Weights of a small GPT-style language model, trained from scratch on English Wikipedia.
Training: a variant of Adam for these matrices, 265M tokens, 8079 steps.
MLP neurons of a small language model. Each row is named by its layer, matrix (up: input weights) and neuron, and shows model dimensions 16-143. Each number is 128 + 32 x the weight over its row's rms, rounded and kept within 0 to 255.
Before each neuron's rows, "fires after" lists the tokens most often just before its 100 highest values on Wikipedia text that the model never trained on; "fires on" lists the tokens most often at its 100 highest values on Wikipedia text that the model never trained on.

fires after: "it", "ri", "li", "vol", " A", "co"
fires on: "u", "g", "i", "er", "mar", "mon"
L6.up430 [ 94 137 162 131 107 192 164 105 125 151  82 147 156 145 126 173 129 192 148 146 148 122 161 148 147 148 136 125 140 139  94  51 167 129  76 153 122 101 121 107  91  68 136  98  88 176 153  88 127 132 181 109 146 115 134 164 103 118 112 172 127 141 145 131  63 143 157 181 116 143 171  95 167 178  27 133  86 138 182  97 107 133  59 110 181  86 123 140 144 135 154 138 120  94  93 108  97 159 171 104 109  86 189  98  94 126 110 157 153 146 136  73 131 197 115  72 111 129 137 126  77 172 111 135 127 107 139 172]

fires after: "s", "R", " to", " co", " St", "S"
fires on: "o", " so", "mmer", "op"
L5.up425 [137 122 154 152 116  75  71 126 162 170 142 167 106 150 154 103 170 116 133 151 112 113 210 195 125 147 145 113 133  78  92 126 164 159  75 118 150 138 100 124  72  89 112  98 116 166 153 128  92 125 132 131 132 109 138  98 107 119  92  97 182 165 140 150 176 115  52 156 168  87 215  70 153 103 138 150 134 145 132 164  85 152  85 102 118 166 147  75 123 123 129 163 136 138 124 106  92 152 124 118 115 125 163 100  67  90 155 137 129 199 123 127 135 165 126  52 138 158 154  78  89 162 115 136 113 128 143 128]

fires after: "s", "gre", "ve", "tra", " de"
fires on: "al", "st", "or", "e", "ult", "ign"
L6.up389 [128 114 133 131 103 116 115 161  63 126 153 116 201 134 156 148  99 114 104 146  75 154 132 135 140 162 174 102 212 137 105 134 137 118  79  53 144 119 140  68 121 124  93 117 146  95 169 107 180  87 198 152 146 121 102 180 117 153  94 136 138  91 141 134  77 102 184 177 120  96 144 130 170 119  93 170  91 128 125 161  85 155  89 153 172 138 145 147 127 174 114 122 128  70 112  82 152 159 118 105 151  97 124 125 110 130 102 136 133  99  85 145 167 124 144 171 121 143 131  85  98  91 125  76 161 152 171 119]

fires after: "s", "us", " served", " Vi"
fires on: "s", "et", " as", "ur", "ce", " was"
L5.up624 [141  75 155 105 148 131  85  90  98 114 125 150 132 108 155 125 136 117 180 114 170 202 178 132 164 108 155 127 162 123 184 136 135 141 115 135 109 118 131 114  57 125 112 138 169 174 107 124 174 131 139 143  94 127 121 124 106 186 117 149 143 141 110 180 109 151 161 165 120  96 126 122 209  64  98 134 111 153 127 131 166 141  96 171 182 159 128 133  64 121  73 157 138 139 144 158 169  85 126 103 154 185  89  91 171 145  78 152 133  76  66  93 175 127 121 105 176 107 117 119 102 134 123  70 145  90 146  65]

fires after: ":", "S", " U", "q", "w", "D"
fires on: "T", "w", " mi", " U", "S", "^{2}"
L6.up38 [147 105 208 113  90 190  95 162 126 105 104 157 106 149 160 181 175  81 160 141 143  95 130 144  83 126 127 163 134 109 118 109 129 140 112 159 132 149  74  43 123 200  96 152 135 103 118 142 103 161 156  89 130 137  79 111 105 113  83 147  95 146 105 125 141 145 115 129 108 129  76 110 115  30 145 185  55 155 173 121 107 184 142 180 121 163 126  78 150 129 161 141  68 107 136 153 148 108 138 138 122 122 156  68 165 108 167 154  84 149 125 130 189 142 167 112 179  87 125 148 148 146  76 120  98 108 147 122]

fires after: " Ma", " P", " M", " p", " ma", " m"
fires on: "ur", "g", "c", "r"
L4.up344 [189 136 167 112  99 205 154 142 139  69 117 110 143 110 124 173 100 139 126 119 109 159 162 100 165  83 103 161 131 132 173 115 107 124 123 102 140  99 159 100 109  64 142 122 132 139 100  75 119 123 168  33 153 113 139 145 143 142 141 105 193  93 187 135  68 163 116 113 119 106 138 114 175 137  73  92  72  80 126 129 113 106 183 137 163 137  87  76 137 118 156 171 116 127 131 161 161 149 148  97 123 120  87 121 120 113 103 146 137 157  99 133 125 125  58 137 165 127 111  69 136 122  75 144 128 192 116 145]

fires after: " Ma", " Y", " su", " Ja", " Ka"
fires on: "u", "c", "ug", "st", "z", "ur"
L5.up140 [174 135 157 117 111 143 114 102 204 110 137  57 150 101 174 114 121 152 119  78 100 130 171  68 167 119 174  91 136  97 148 139 136  98 122 100 159 131  93 158  85 105 103 111 137 166 137  78 136  65 162  82  70  72 136 116 155 162 102 122 125  76 195 146  83 104 152 127 171  83 148 124 137 161 100 212  96  91 121 146 166 118 112 127 193 183  90 104 112  94 143 183 100 116 168 151  92  95 117 117 139 130 120 115 126 106 167 104 180 109 155 204  94 137  90 147 159 126 100 108 131 119 118 167 110 113 113 130]

fires after: "r", "op", "equ", "com", "it", "pr"
fires on: "ent", " his", "act", "ual", "ment", "p"
L4.up408 [ 47 107 136 109  98 129  96 142  93  82 145 140 155 126 182  71 150 113 116 136  87  86 141 112 167 152 164 142 110 165 118 174 121 142 117 106  73 148 164 145 132 125 118  70 130 211  90  80 159  77 171 159 145 124  77 109 133 138 135 144 134  39 167 148  85 119 134 167 145 127 170 103 182 126 100 156 139 145 109  88 118 102  98 122 125 161  62 126 135 113  83 188  96 165 135  93 154 167  99  82 143 132 111 115 165 106 121 100 148 104 156 123 161 152 130 171 193  99 141 120  66  95 113  98 120 154 166 176]

fires after: " co", " C", " Co", "co", "ro", " Col"
fires on: "ur", "l", "s", "me", "el", "t"
L4.up348 [107 136 150 115 119 117 177 117 227 137 113 146 136 148 132 111 136 110 127 169 111 138 226 146 136 123 183 107 108 101 105 118 143 144 116  83  31 133 175  71 127 149  85 103 160 129 149 104 184  82 154 126 153  97 175  86 153 132 156 132 143 132  75 117  91 135 144 169 153 133 120  75 173  62  98 123  91 113 125 178  99 137 118 148 161 117 150 126 154 101 142 138 104 148 106  29  90 157 183 100 148 162 131 128  99  83 130 142 146 111  79 149 162 154 133  99 107 111 118 145 152 115 105 130  96 150 128 167]

fires after: " st", " St", " bi", " b", " mo", " Mo"
fires on: "ri", "s", "ni", "r", "e", "o"
L4.up249 [145 110 189 163 125 160 139 133 114 148 181  51 107 209 107 115 116 110 155 151 101 116 197 150 149 156  68 154 107 129 153 141 214  57  99 124 149 131  62  94 123  80 168 143  83 135 137 119  89 112 133 121  76 125 100 116  96 141 125 146 125 169 125 125 112 165 103 130 130 171 118 110 133 118 107 131 140 126 108 112 159 166 165 131 186 120 136  93 136 127  70 177 171 156  82 101 149 186 136 135  95 159 127  84 142 145  83 127  83 165 121 154 169  87  93 111 123 135 121 144 112 159 110  62 103 204 141  87]

fires after: "e", " p", " E", " P", "re", " pre"
fires on: "lect", "ur", "g", "c", " imp", "mp"
L6.up231 [213 168 176 121 127 132 168 107  69 169 115 104 101 130 160 192  96  98 113 150 148 129  90 102 152 139 115 119 124  98 119 166 135 100 119  68  52 105 151 117  92  95 166  65 153 165 154  90 148 104 149 126  91 112 105 153  62 125  89 145 196 171 173 148 101 116  65 113 103 181 145  86 105 147  59  74 111 128 111 115 171 135 156 128 148 169  82  94 114 104 144 163 112 142 128 120 142 132  76 163 173 130  96  86 153 133 163 119 123 123 148 133 164 135 142  94 170  97  77 137 163 138  96 135 108 158 109 132]

fires after: "'", "a", "ia", "o", " California", " York"
fires on: "'", " in", "s", ",", " on", ":"
L6.up331 [126  96 135 135 150 126 220  58 173  77 134 132 145 158 110 129 222 117 147 137 138 148 141 137 147 105 114 128  95 105 129  64 123 198 136  51  75 103  93 101 119 132 114 107  94 118 122 122 113  95 120  53 127 103 155 149 127 133 139 190 181 164 149 103 107 124 153 171 187 150 130 111  89 135 110 151  98 106 174 125 135 185 141 148  89 130 124 186 115 147 111 113  58 143  96 113 115 133 120 108 127 169 147  64 123 138 117 110 136 111 112 138 149 108 137 138 134  82  43 120 127 175 110 115 126 118 199 100]

fires after: " F", " D", " S", " M", "S", "D"
fires on: "in", "on", "an"
L6.up199 [119  69 156 127 116 178 102 160 162 100  80 128 120 114 141  86 206  90 167 129  94 141  83 142 117 172 164  79 149 156 102 169 148 135  69  73 131  47 103 131 120 134 100 157 146  98 121 166  82 142 135  60 155 168 102 106 118 134 132 120 135 121 133 168  98  99 141 133 178 117 163 106 133 105 117 108 111 156 160 105 148 156 185 163 189 128 152 194 176  48  89 132  74 108 144  46 113 167 113 127 146 139 108 116 137 185 145  62 148 123  74 127 154  75 106  91 139 101 130 126 138  95 101 110 129 107 171 111]

fires after: " ", " P", ")"
fires on: "n", "re", "\n", "u", "ne"
L4.up139 [162 113 149 129 133 153 207 144 171 124  96 182 152  86 106 145 121  91 136  67 106 145 162 157 165 111 164 131 197 126 131 193  58 150 115 131 115 160 129  77  60 158 126 105 121  79 131 114 136 128 132 114 161 126  86 123  87 166 113 140 134 133 119 112 102 172  83 117  74 160 155  34  98 101 124 162 129 143 175  88 146 124 104 179 144 181 131 123 105  54 130 168 125 111 105 109 122 152 123 134 112  84 105 144 147 134  95 131 184  93  88 137 139 192  69 144 101 109  81 109 127 158 112 162  99 128 147 134]

fires after: "-", " to", "ack", "mmer"
fires on: " ", "g", "p", "ap", " comp"
L6.up491 [126 103 171 202 108 132 185 140 184 120 160 100 173 155 138 161 107 101 173 172 173 109 166 131 137  91  98 103 147  67 127  87 141 116 127 122 109 129 105 131  90 129 116 109 145 137 147  95 190 144 154 150 117 116 137 154 164 129  94 135 133  95 116  94 142  71 193 119  96  96 176 107 107 196  50 152 131 128 153  63 107 137 105 118  69 113 130  74 143  93 135 110 122  89  48 119 135 139 107 139 103  87 138 133 130 126 157 146 178 144 126 152 184 143 155 122 218  82 116 109 101 170 131 120 109 161 156 197]

fires after: " ", " |"
fires on: "s", " |", " T"
L6.up466 [121 123 139 148  62 205 163  91  99 156 152  46 152 124 149 191 134  82 133 118  69 172 138 119 226  87 105 137  87  75 165 141 140 211 129 135  66  97 137 124 148  98 127  98 137 139 146  70 105  61 186 127 140 128 115 109  90 155 126 100 120 102 123 133 128  73 161 128 139 128 123  95  95 134 117 117 119 140 136 181  91 108 126 183 169 149 138  94  83 118 132 182  61 138 163  95 113 122 154 163 147 151 140  99 119  81 145  77 176 156 112 110 141 125 158 146 142 132 122  65 114 117 110 165 101 145 140 119]

fires after: "in", "en", "n", "ne", "now", " An"
fires on: "n", "g", "k", "b", "z"
L6.up472 [184 156 144  91 105  96 171  53 139  64 116 201 126 149 105 156 132 137 141 110  84 162 128  70 149 102 173 131 115 136 145 141 122 106 119  98 150 150 136 128  89  99  65  85 144 139 188 111 187 135 141  87  70 140 125 138 133 128 118 144 160  53 140 146  82 145  95 129 174  88 163 132 141 184  77 156 115 143 168 107 133 132 136 135 198  94 126 126 100  59 136 156  94 137 177 103 143 170 141 125 164 145  84 115 195 120 127 146 188  87 166 128 116 126 105 194 151  94 132 154 110 133  93  69 106 118 135 139]

fires after: "re", " re", " Re"
fires on: "en", "me", "li", "mo", "com", "cent"
L4.up285 [108  97 139 202 112  96  88 176 106 152 143 139 152 146 169 132 131 132 104 124 152 142 111 159 146 181  99 110 143 109  91 135 112 166  86 120 122 151 128 147 122 128 148 138 110 115 103 128 121 110 150 168 152 115 125 158  56 156  70 148 207 102  77 138 164  96 144 194  72 109 189  80 196  91 109 121 113  95 164 102 126 147 178  98 136 182 122 154 174 129  97 124  96 139 106 138  66 174 149 114 106 115 103 111 128 138  71  76 167 178 109 150 183 160 137  67 112 115 119  65 158 187 129  99 106 181 169 136]

fires after: " to", " re", " co", " ex", " de"
fires on: "c", " ex", " re", " se", " co"
L6.up374 [144  75 160 126 156 127 140 129 115 105 160 153 196 166 101 168 153 170 139 139 153 124 127 143 123 113 126 126 108 132  91 137 165 114  92  52 138 141 107 128 100 162 140  92 151 127 118 110  88 102 159 139  81 109 160 146  76 142  92 103 190 131  74 128 160 168 114 131 103 121 159 102 137 108 131  91 110  65 147 120 144 152 126 132 121  76 128  80 175 150 158 178 117 146 138 121  98 173 132 102  89 154 154 102 101  90 160  92 159 143  92 182 189 115 136 158 103  83  98  88 165 209 119 151  62 121 155 163]

fires after: "u", "un", " ex", "ra", "if", "l"
fires on: "ch", "y", "ish", "ce", "d"
L6.up251 [ 86  78 136  94  93 112 140  86 170 133 125 121 168  80  90  96 177 133 122  40 125 153 137 128 109 186 191 174 170 135 156  90  86 172  90 107 152 112 123 102 140 122  89 108 146 169 159 124 185 173 174 120  94 146  87 173 143 163  67 115 131 147 114 165  96  94 120 170 117  95  92 133 123 174 135 188 158 105 184  48 115 150 127 179 185 112 110 147 149  96 143 116 127 115 133 113 116 159  91  96 168  35 139 135 131 115 146 141 118  92 164 197 129 103 114 142 133 134 118 115 104 113  98 112 113 140 153 142]

fires after: " U", " United", " the", "S"
fires on: " U", "S", " States", ".", "K"
L4.up439 [149 125 151 118  63 149 116  67 122 143 156 142 154 181 125 168 147 148 143 139 154  99 145  86 117 144 114 194 126 107  91 177 132  87 110 119 116  78 142  84 114 108 111 135 208 103 128 140 122 138 142  86 159 100 116 122  53 141 176 108 169 132 133  77  72  94 130 162 107 114 123 148 202  70 102 145  73  90 158 153  96 203 131  94 134 148 108 137 140 103 185 136 151 107 171 122 105  94 103 171 154 196 137 112 160  88 143  76 167 186  61 108 122 103 145 108  93  91 101 144 131 119 119  99 130 162 174 109]

fires after: "n", "en", " G", "e", "g", "ne"
fires on: "g", "ir", "s", "mp", "ant", "th"
L6.up525 [164 119 146 196 145 106 102  98  95 110 131 119 133 120  94 146 131 145 181  92 137 123 120  61 138 108 167 149 137 169 160  97 195  91 132  47 104 116 141 158 127  91 104 135 112 156 203 116 150  95 144 136  63  73 108 129 103 186 117 115  88  88 120 103 102 151 117 124 101 111 161 145 119 156  67 159  92  66 129 164 105 131  98 131 113 102 145 103 118  72 130 137 133 161 101  97 167 197  69 115 100 109 151  64 142  79 148 140 158 106 154 111 153 165 102 146 154  94 120 103 185 155  86 108  88 188 129 154]

fires after: " re", "re", " se"
fires on: "me", "g", "c", "que", "ig", "pe"
L5.up639 [174 101 148 186 108 119 130 133 116  71  80  93 128 140  99 134 101  95  84 108 149 101 153 103 163 148 145 114 107 123 130  89 108 121 130  93  60 144 154  93 112 178  88  89  78 112 146  91 146 120 168 118 102 127 127 199 117 156  90 150 148 103 114 140  85  82 145 131  83  79 167 150 187 116  96 135 126 109 155 126 150 129 126 157 116 103 124  95 190 134  98 128  89 122 154 140  86 141  97 127 146 141 104 108 181 164 159  72 146 171  69 147 168 176 168  90 177 129 105 145 237  70 146 127 123 164 118 185]

fires after: " |", " ", ":"
fires on: "\n", " La", " Li", " Con", " |"
L6.up540 [204 136 160 123 102 135 124 140 139 174 166 115 143 117 164 194 140 114 100  54 134 123  64 186 102 178 167  97 132 120  94  98 119 166 119 120  95 123  98 117 113 177 131 126 120 178 102 122 140 122 187 154 114  69  69 133  91 129 112 105 116  95 104 136 104 114 167 160 142 136 123 121 133  87 146  77 108 105 197 113 145 216 140 224 136 170  92 117 132 115 122 143 124 111 196  90 130 125 145 128 165 118 141  69 130 154 129 118 157 128 163  93 102 129 146  92 143 101 127 181 204 108  84 134 115 164 155 106]

fires after: " ", " h", "tt", " Go", "s"
fires on: "al"
L5.up109 [107 133 147 138 113 136 126 114 119  68 182  61 192 153  60 178  88  52 144 123  56 105 118 143 175 157 154 114 166  94 141 188 186 141 102 145 142 127  89  94 123 102 118 144  89 133 159 130 113 108 141  92 183 123 126 115  97 161  83 130 143  92 143 187  85 101 170 116 173  97 167 100 160  66 124 129 136 121 154 163 128  86 182 107 157 136 134 100  97 138 116 181 147 130 108  95  94 131 116 160 135 123 114 105 146 182  98 127 156  79 125 130 175 108 178 187 113 125 114  75 116 145 130 115  84 131 124  86]

fires after: " Ch", "un", " vi", " m", "x", "if"
fires on: "ic", "bi", "ol"
L4.up58 [187 142 160 121  93 129 124 176 174 109 118  88 140 165 133 107 166  63 187 108 119 126 134 114 154 122 120 142 137 134 151 138 140 163 126  88 172 109  73 126  48 112 138 108 185 128 130 108 138  90 133 124 111 121  94 136 162 146 158 139 134 102 193 136 168 132  66 131 141 104 161 111 137 121 139 150 148  80 175 150  95 164 126 157 119 130  93 123 126 103 171 111 204 107 142 114 187 116 109 123 174 123 163 107  72 116 137 195 108 106 138 155 188  75 102 149 150 136 118 139 100 116 108  67 115 166 173 189]

fires after: " ex", " ca", "com", " Ex", " de", " p"
fires on: "p", "ec", "op", "mo"
L5.up583 [158 162 164 159  93 119 144 113 105 118 128 120 128 132  60 105 165  78 185 155 115 128 117 123 137 103 185 136 118 140 132 120 118 163 139 111  84 128 139 120 114 113 121  74  99 137 168  97 172 118 217 153 116 108 133 117 163 132 113 179 135 113  86 149  57 148 137 147 121 109 119 101 132 125  55 116 131  87 120  94  50 156  97 126 151 144  99 126  95 146 155 204 158 160 115 113  76  99 122 125  88 113 179 139 117 106 113  89  99 174 156 105 126 101 148 103 138 117 124  92 113 150 111 107  80 199 175 196]

fires after: " st", " b", "k", " co", " St", " sp"
fires on: "ra", "re", "a", "me", "n", "o"
L5.up467 [108 130 169 133 123 161  84 142  88 136 163  99 153  86 110  78 145 104 135 159  90  98 154 161 146 178 137 137  96 115  91 203 150  93 111 152  88 139 130  62  78 163 139 124  99 172 100 158 110  88 110  89 169 135 150 123  62 142 124 135  94 132 135 118 133 106 101 169  45 157 164 133 148  85 167 119  99 175 128 135 117 150 101 197 105 132 131 130 178  89 105 161 131 120  86 116  85 168  88 138 119 148 170  96 170 104 166 196  87 198  84 109 107 155 168  85 111 121 153 142  95 142 107  97 124 185 146 134]

fires after: " Li", " J", "li", "er", "L", " R"
fires on: "er", "ber", "L", "son"
L6.up554 [142 104 146 174 104 126  97 113 159 161  92 113 138 154 121 141 129 140  87 133  98 115 161 169 146 129  92 105 111 111  40 117  99 100 130 140 121 108  84  89 106  83 180 159 114  96 116 139 174 114 144 136  97 128 115 152 163 111 146 121 126 108 135 106  83 129 122 139 145 141 148 119 169 174 147 185  62 121 168 116 108 151 160 141 130  69 154 160 140 110  50 120 161 101 122  92  91 182 230 125 122 133 123  39 131 185 128 101 186 156 132  33 129 106 101 114 125 118 109 132 186 151 100  88 140 121 138 124]

fires after: " re", " to", " h", " and", " ex"
fires on: " se", " pre", "p", "g", "app"
L6.up105 [107 101 164 175 157 104 129 118 152 115 109 128 128 110 110 179 114  79 151 137 103  75 185  76 136 118 154 180 114 132  94 137  96 136 125  62 105 119 113 110  69 114 149 109 105 101 150 155 102 120 161 116 172  81 166 195 111 166 100 132 120 134 100 134 109 105 125 167  71 111 189 119 171  80 134 148  99 172 187 141  89 140 109 203  92 108 135 106 147 154 160 153  88 148 101  86  72 183 128 123 135 156 155 141 106 109 102 171 132 177 101 157 162 149 171 204 121 102  42 152 131 148 114 158  60 117 175 184]

fires after: " co", " Co", " San", " di", " Bra", "R"
fires on: "a", "o", "mmer", "ra"
L5.up403 [ 80  74 157 145 115 167  56 145  92 174 167 136 130 158 136 129 197 134 125 127 138 201 115 213 157 116 179 108 111  93  53 141 167 134  97 104  66 136 114 115  72  79  60  70 128 159 102  92 125  90 131 167  79 112 154 138  82 107 106 101 185 147  95 147 136 147  60 129 185 121 125  89 111 150 132  96 151 139 110  89 141 174 101 181  94 113 147 129 139 136 135 109 117  96 125 116  87 158 123  98 164 121 158  58 132 166 154 139 103 142 115 154 117 163 138 103 163 133 153 148 104 141 100 164 126 143 132 205]

fires after: " |", " Li"
fires on: "\n", "ul", "ber"
L5.up407 [177 142 171 131 145 112 175 110 140 164  78 168  91 197 145 181  91 198 120 156 138 117 123 189 157 171 102 125 150 103 107 143 121 144  99 124 161 131  56 114 111  96  52 123 196 143 127 130 161 116 166 118  64  79 132 103 146 152 159 108 117  98 138 127 129 108 147 129 147 118 163 107 112 117 113 117 103  85 156 159 127 146 120  85 153 114 134  99 175 105 152 149 116  45 140 171 157 151 154 160 167  89 128  89  93 162 113 146 168 115 145 129 133 122 157 132  94 131 118 189 133 152  69 140  57 141 123 135]

fires after: " Mar", "ur", "ar", "or", " Har", " Re"
fires on: "se", "re", "a", "ve", "sh", "ke"
L4.up13 [ 75  72 149 170 133 156  82 102 107 164 140 167 131 145 177 113 138 143 104 137 150 147 227 186 170 151 122 113 132  97 123 130 177  99  96  88  94  88 135 101 116  63 138 106 130 187 137 147 179 161 150  99  62 114 120  71 119 141 139 102  98 104  88 158  70 128 106 170 170 125 145 162 119 129 153 175  70 140 123 100 162 136 140 180 122 129 106 107 125 126  64 130 121 117 144 134  92 141 142 112 199  91 155  93 119 157 111  69 102 129  92  83 115 189 150  59 133 135 135 150 144 131 105 143 117 126 116 126]

fires after: " S", " T", " E", "-", " ("
fires on: "w", "ur", "tro", " w", "u"
L5.up107 [164 146 161 157 101 175 160 142 123 143 100 135 122 105 186 156 133 154 155 130 100 140 133 161 171 167 111 138 164  97 113 135 114  97  61 180 106  63  96 101 106 148 134 135 149 159 153 150 122 120 148 106  83 127 145  99  55  98 173 169 152 134 165 174  95 150 116 115 133 117 150  96 112 109 109 111  87 112 131 131 102 179  65 209 135 200 107  89 149 104 118 118  11 107 121 100 124 130 117 138 122 117  92  93 126 134 146 142 181 144 121 155 112 155 109 123 162 112 100 116 148 122  95 161 118 188 131 110]

fires after: "re", " W", "le", "e", "w", "en"
fires on: "or", " |", "ctor", "e", "ed", "ri"
L6.up82 [147  84 166 212  88 175 124 140  57 106  91 120 100 157  76 117 127 152 139 141 120 161 169 143  96 148 186  67 156  93 161 148 156 127 137  93 135 133 140 127 128  89  74 166 125 124 172  76 118 143 120  32 182 117 154 165 127 144 113 126 174 145 162 175  58  95 151 147 159 156 166 124 135 140  88  79  98  89 167 152 149 154  79 130 176 101  89 105 119 117 150 135 127 139  94 112 129  57 114  64 106 161 145  91 196 152 107 138 170 118 120  97 129 149  95  88 147 105 131 154 114 172 113  76 128 125 125 143]

fires after: " Ar", "ar", "ig", "ur", " Mar"
fires on: "ch", "h", "c", "ri", "ph", "sh"
L4.up495 [121  97 148 109 131 122 143 111 161  96 144 154 133 111 162 122 118 142 117 145 134 133 127 168 133 154 109 158 120 129  94 138 146  68 106  90  91  47 137  85  77  93 145  35 164 128 139  94 182  95 146 107  97 133 142 124 107 122 163  82 116  59  95 162  98 132  86 109 117 125 149 135 121 125 156 203 118 124 127 135 138 143 146 160 114  60 137 104 110  62 172 144 140 103 196 100  96 126 167  83 165 137 133 131 128 105 188 100 126 110 165 156 130 125  76 108 197 134 124 144 151 137  84 138  95 183 161 159]

fires after: " ", " |", " 1", " S", " 3"
fires on: " |", ",", " ", "-", " S", "w"
L5.up162 [197 128 155 137  99  57 139 145 108 167 109  74 151  84 140 183 126 130 132  47 100 114 128 168 163 218 127 113 130  98  93 176 112 112 109 148  82 122 103 119  91 132 113  63 129 200 200  93 120  86 210 144 132 101 134 112  95 134 144  99 122 145 147 186 100  92 156 133 116 150 123  62 125  81 128 139 131 148 141 147  79  96 122 153 165 137 135 108 125 126 111 157 113  86 155  68 136 135 101 107 196 105 136  74 169 119 132 138 177 141 185 140 141 110 121 144 113  95 150 129 162 120  65 124  80 152 126  91]

fires after: "w", " W", " Ha", " w"
fires on: "or", "tt", "e", "ill", "w", "ach"
L4.up339 [167  82 148 165  93 168  94  89  99 108 148 129 156 139 127 150 136 111  98 132  88 173 124 163 197 130  72 140 141 109 106 152 152  62  96 121  96  85 152  90 108 102 138 166 121 123 140  67 125 114 123 107 115 134 103 183 137 186 148 109 160 133 146 115  81  90 156 166 152 152 134  73 116 141  96 165  95 102 143 137 136 111 107 159 212 146  65 147 134 186  81 104 120  85  78 119 101 163  97 137 225  90 140  97 143 144  84 181 125 148 128 135 123 120 167 108 186 134 133 127 157 118 108  71 129 104 112 108]

fires after: " re", "-", " con", " the", " in"
fires on: "g", "ch", " K", " lead", "ach"
L6.up6 [187 139 151 145 117  93 143 141 174  93  60 145 155 117 160 140  90  88 136 107 137 108 162 138 147 148 109 128  54 128 140 155  98 152 138 139 134  86 165  94 115 110 168  81 147 123 163 114 181 164 203  79 103 113 143 185  67 186  86 127 174 126 114 137 117  36  63 123 108 100 126 174 147 164 126 143 105 118 163 158  93 134 147 165 137 104 105 113 147  94 107 100 115  97 158  94  79 145 129  88 201 130 117 110 141  67 177 129 126 115 146 120 122 141  97 101 189 126  95 205 109 120 113 129 125 171 104 128]

fires after: " ex", " to", " de", " E", " 3", " 4"
fires on: "p", ":", "mo", "f"
L4.up489 [ 95 118 147 159 103  74 155 147 104 164 128 193 161 111 102  66 123  92 101 144 128 108 112 160 129  87 151 123  81 143 100 163 109 159 117 103 133 122 115 140 108  88 149 107  74 101 178  75 155 149 158 157 159 130 128 171  58 140 113 107 178 152 140 109 117 131  93 137 108 127 152  75  93  86 125 117 103  72 161  89  91 138 163 146 149  92  97 133 130 113 165 133 122 197 145 111 135 162 163 135 148 120 196 102 133 133  93 168 151 152 157 124 174 137 150 164 149  89 127 123 214 131  99 104  91 188 222 196]

fires after: " di", " Po", " A", " medal"
fires on: "ed", "v", "s", " |", " –", "t"
L4.up326 [181 100 168 126 116 105 108 120 126  86 150 124 122 114  98 123 110  75 169 121 132 150 123 124 146 169 188  99  53 133 120 124 177 150 129 161  77  56  90 147 100 108 160 120 135 176 149 149 120 154 186 134  52 127 113 175 109 133 122 147 136 169 107 189  83 124 156 145 132 151 123  57 153  91 127 125  74  94 134 109 111 111 120 163 147 123  62  91 118 147 101 167 127 164  90 120  99 118  78 129 151 174 111   0 169 122 138 149 148 151 163 152 190  95 132  93 127  98 135 122 123 151  93  69  67 139 128 135]